config.toml
n_layer = 8
d_model = 384
n_head = 4
n_kv_head = 4
head_dim = 96
d_mlp = 768
vocab_size = 8192
activation = "gelu"
norm = "layernorm"
norm_place = "pre"
norm_eps = 1e-05
positions = "learned"
qk_norm = false
attn_scale = 0.102
bias = "none"
tie_embeddings = true
parallel_block = false
extras = ["capped logits"]
init = "trunc"
init_std_qkv = 0.0228
init_std_o = 0.00571
init_std_up = 0.0228
init_std_down = 0.00404
init_out_by_depth = true
optimizer = "muon_variant"
lr = 0.023
lr_mult_o = 4.0
beta1 = 0.93
lr_head = 0.00707
grad_clip = 2.0
warmup_steps = 200
schedule = "wsd"
decay_fraction = 0.799
decay_shape = "square"
final_lr_fraction = 0.05
batch_tokens = 131072
seq_len = 1024
doc_mask = true
train_tokens = 461200000
steps = 3519
dataset = "wikipedia_en"
MLP neurons of a small language model. Each row is named by its layer, matrix (up: input weights) and neuron, and shows model dimensions 128-255. Each number is 128 + 24 x the weight over its row's rms, rounded and kept within 0 to 255. Numbers have three digits each.
A block is one neuron, or neurons of one layer that tend to fire together. After each block is what it responds to, as a language model described it from the Wikipedia text at the highest values.

L5.up510:079161111109148118149161131112155107091130080096129124100097120102125105126100179137150107143172110140133167181126154098129117123101114148145085166152143145092159126145090135113103113085100110142121145184174207158136157134141143117165095136124174184063114132130134111106125103112119112126103110136155169130128153137100075158128153109124120107117140138146112102136162139151150122162169
Responds to: Phrase-completing tokens

L3.up87:092144125128082110154092158119127163135153166129106152093108133102124114099151130103095140112155142119127192134119142148134107099108138134166156092145141172085102123125111174088127140098149160143128137127119136125112153127135159101151135161159152086167146136135122142052114102096130121138141109108158081127157105143122112107113160156160127117142137073128114134118136129116160130154109
L3.up262:136146141090107131160111129091144144110116131128136150087148103108109154175173145129145127097130121123111113128126134187126157133155131098110101148152163096169107089135133149136125111118126092136121154103117092129142069146132124098080127101120096143154152149134101106132135146063108108116098126139136120190162103142149113168132113119124141105130139103144114173153140126124112114165149
L3.up302:141122151141128119119105136115135163119139129165152091066200152174116185143124135133114124094100084127116166130149126121109127144081127124108120170152113131113137073109093130100164142149151149124120171131133182139149126119122156131169117097139152060150134128115144134086092159115149166110165139123115112114112081139109130114179150169112134093134120095109069118136126132180137123115149
L3.up389:099087138127127127117148120144149099186111103119113114083111094073146120115166110143120131132188146158117115120093153110141142138142136165136104154127148109136125127152106173140130131131158140134144152129160135070119114149142118157114131095128126119108136117108140103119143181153173054158177108160100086079145124084132140133137137158106098129153160127101140151118088113136133125120101
L3.up641:101136088131135138118120094134119111111130146134117140114158122129114091165118082138070110130100138145127129114165114109124099117122122144103132124162164108123155133117144118134074148148118119136121122088157113101147166122134139096147148130119118101098181112148116159074110152085116109151101137093096117125118131108143109131161173180103168129115131120153130114121167166160151140144117
L3.up649:124140112166121142150114158147154122136128134147109128128158145098103113125129114109045142154151151151096127146093095103124103175132138119073114089130137161121149113126095104113114155104141131096148121157130140100116127134139112139145153160159160098139114136120185137139132120139143105082146135132141129167133101119072116122103137151136174169154114119090128120147149138152138166132105
L3.up697:105109132087101130136118131148097180101111175109125123124125121162110127132126147131100128128100085133128148167084123110150096157112151116124139124120119096105131092172110174101138155107149161177130096120149147146122119149143129106121120113168146085130102073124155124119141124151127140108124100149111126114147122149109120188110150138129131092130124153121160156138188121157186149123158
L3.up740:135159130148148170115094123106124115129117119144141122102150183076132169150124132112137138150145137138096139161137119157136068143138116165146131195086084084094125096163132122128135127104173134134092141164138126116113116177150155129089116145116106108141122100162123062121119128146158110128117135182121111135098132143179125100150081161126083129119139104106097143122159149136162152169127
Responds to: Mid-word "s" and anaphoric nouns

L3.up35:107128145103135109150100144153126147142175109147094140105142122139136129124129099095143137133126121118134165141139144155126104147173119128162114078147129117117139095109145162131121137145126141181126138082135106101128125098131165123116142118138106164130126119161131119154139129118092178139092128120135115120171147135127105142139082132156095111096136128165138130150138067123133131154095
L3.up45:110135176137147124184112075188103181165158117124113139100134133122156117146121131087141144125139097127120161128141119146061162158105153123158107129169129126139119179134106143123123114114089125181146154133155130101132106123130117126125141066161119129159107111170174082189122110167110157145092125127148145121143114134132097123167082150116167149136120142149096111129129086145144148188116
L3.up114:118119145161141114125103110109143033153142130129134117157138098124130142119086160174098118127118139134114180150104130159124120114149120087118150076130146075124118125161142145112135133144129075131144150113128152124106087104102131139082132155108167140150129107134138126154120116151152137166142130112132094135158116150154145129115116135123161166152114094117147125104118115128141122119127
L3.up137:087160115114160140104120143115137083137157140151117112084099134066120181144100182125181114168135124130143164127143106138140168041121174112154126100138168099097086100111080095132128125141141104119125169143116170130131154121110141116159137127158117121134114094146152125106091113106149091127155115108168129135151129106063102188104083117157137140131150144114097109189127136143125092177123
L3.up267:136079119098118138136126152148105106141127125111102156127111160091131168186110111150138142111137188140133152100142166129173142153118101128133132159101140132131128135115165177105149112115118095126164113170124133107100121115070133093084143127184143110158138137127175091116142107135150162091115131107098153099103107102136170127081113130101126187130099059087129144094120104099179110150111
L3.up331:148125150107135127122113133163170181157175173169097106118114082129163162147128085105155070156084113128164123124137116125115120113114087121163082148123161119129142116149152119098129113130109141145132141112144147114121140103108141128082122123143111112117157151165125148127112145121128085125155120129112149133130145132157144157090135107154101159143116149131138111123081140160137127124107
L3.up509:112139148123105160161133173130153103140118110116074144143122136136140144150155107096129100143147148130103178114125161145130187117131070136167111118115104132126125154124163118151088122116071186112156175159144176104117158155138167155153153134068118090123161173142128114122124119146110122146164134116141106129075107099122149084124103127144138116074144111075148090134109073123173147139109
L3.up756:100088145099150109070157116087139162135154144144088134122138123107145179136071097111177103148101128165115159119138112099147113149172135114143126109110149088115144145155146153083162109113106106137137149115097152133088108151123097123079142159145117095136157129136126111131146138118125114123137102098104126064128118160150138149118092134140102164108100130122116113129134121117170073141138
Responds to: Surname middle/end pieces

L2.up107:137129114134128099134137117135123127106098150145111154100144139135144156103076138073179155111121140144132155166147138133111136131147101155128119134115157093102117085090122117110119090097149129145146126125119153130091094114125124135172173096133111096096144139143124153131159113179167167180146104096125145107134139152131115152186117104124093123110109147134103142175098130147107162141080
L2.up145:136152133136162098116092097156159097121116174160112134135131138126133088161163158133139159093137072131116134043150130130082118117146084118129118105129124134114173129150093129143153138159127119144115131153120143132133135167154144160123121089093119143111112126098134151180126149123109176121149134142142091099164095153102131138153102119133144114131103141101102152117122162105127092128140
L2.up247:135105123138121138134084139108111162137092148086125158148139147094119165144126134106145132134124102145100118084162123116147178108154110136144112130138132147130174112163126152091187154130137138144117125130111141139102085132118141132135031131096062096138133079158160117103159139101136118136155121107127109152113071129127118125112100086129121105106087119141129128121183154109104148180104
L2.up324:134125127129162131139133084163133099130085154108139146111113101119101101136149107110172165077143100157135124151100182139145113148090114071181093127132112108104087135125131140070189173155084159110144105130139137080094128170126144160122111145134129120102116122164112129148179087128137109188148128132108099088103137106159144150163116072116134076127141124147148097160124089145165154165106
L2.up382:163152150104137100093146119108085167095161147140139136174148126125109138151125096111134124123124175089155143082127130107151117143125108111112125134163152098119146151126122096142172114111172094164091152170115109133120075155211115158145070134122128104122115127143141129154085118130140135133142120109144134109158103126054155078112121131098117085142139107120097162101137117188102133086117
L2.up426:138155142112083148112157104137112147155120152111082129153144118149150122118178085105130132109153146141091122116176117122103094148157107127137098182154187120070133112146137076108152124163140123148145158082115091117119095118177149107160165101130149136128144172131139143132127136084098160177106112171102170129135130156130096110136124162168128104115133142148115065113169161124105142129112
L2.up532:144165148144149105160105138133123124115126102133106145103138131115156140131112103103132161132131096101108155151128144155136121168145126112137183146115164100163130172171098128142133151134136129134098138164143163151116109118131166145136159134157114122098145130164123086138094126128126103112114118179121142108134096146104098126149148126131107143114077100114134124139144102104104160121122
L2.up728:106126169142111112134144150125124123110180119161153091137113124109149126091144093126128124120144166103142166126172152093095136141141118107136108143113123135156117093223098117076122156142159112132124116133107119116137127107127152147105092080173150113125121117150164116148143070141076130118158097056118145083108082149125138170146105120102112112162118110133145150112140124154114103131151
Responds to: Country names and -en pieces

L2.up7:115155138100081111169117164140142133077104166139162108116115131095131143139129138128123088116112100130126146173117134136130101156151129098084118128115129119104105135119120150127136137121152128181150139155158156121163078116152139147115121134115130100134158163114122116163110126142140137121131134051147125112140074174108094134100153108132147087105100147115133120148147205138123138101130
L2.up200:144126137062080143140114106126117168118131098142122135129154143146133098097156141124125148089114173141115125104121145129118128130139159120156137105100141145118130112156150164093141109131108083138169141129152076146178150131122089098073134138143113146107169127109108144136126120133163114134166169133114137084095095096046116159175146110095117121123113127118091077084121122126144146116100
L2.up213:083176122099157133121153132151131105133154098169155136163103121130121126133101093173120103114130118104144122111171169109162102125157175146086133123082104164146089147140115141123119131131110178113122121139105123163155149160160150128133093101138139145169111123154135149095113122138169125119152131170147160117101148138106146133144135131155122082108149126151122146132166111132118132144105
L2.up357:124160121079103138125125107098165108136139126096110142166103123142138167171167139140112139120164133129101138138141130147131094160094132151115144102128124087134105151130164117191102123143135124138147110127149115112109086145154099113123136087166121156134171107136134076128049082087148106106134132118091114119092091110160180071121164087138128139145084136112109143076105138155135142108145
L2.up360:120127110128118105126067145106125099109100119165122159148112119093097127088130142127108163095114142069145136162113108155142107127148117109147165133118140090141187145088144141159098104114133125140116188135111130116128154102120102132132132156152125126108122170124128087132136139143191156155090144151101104130119124152137124110127134194110063123144129122142114167107126122138119119167119
L2.up543:110129130094120084154103123131133081122172104100130118117176105147114127158124123112120130132129137125131141134143156124139096119114152121112115092123148164122144091119146136153134104132155125124144156088125109153155113141136125124132152123134153140122146131150112101118125117102130083146177123117088135122112107139135146124122143137139136104090095115130084126157091089123111106126132
L2.up546:139165122119108104164119173157096131111112129146186082105150133130125117133126121088130066119096115175147145107148124105085107083126136121140099112113145159126135133160137197151128098117117086129138108095138177187154130117172136158101129127114148102133079136177114152078127132114136129197110145095100131142114124123125089153105135113138131130107123144142105162110142135156190146094151
L2.up735:178142157119084073122124085161160165098127145170118145142154127139128135132112112151105131104109097127124123082115117130134079166107098110138142125063146129128133125143121133138175140108149107136133164116137152212089118116140122096120113132127120156102169144094150095177117094149155115115129130136082170149135142144123119148114104136155133114106124170137108146130163088094160101109151
Responds to: Head nouns of noun phrases

L5.up469:118121144115098120140141113150134131144117114148100107133124136136106121126097111122112100127099101147102165143100137130110129148156106136121112131116152136140198118085115145133104156131094158132154166137049114117141153126160138122172112141158085080137137152168130146111132082150157153127100142119126115096134113104120116136131094112103136108100105142115114115119123154128125139141119
Responds to: Name-completing tokens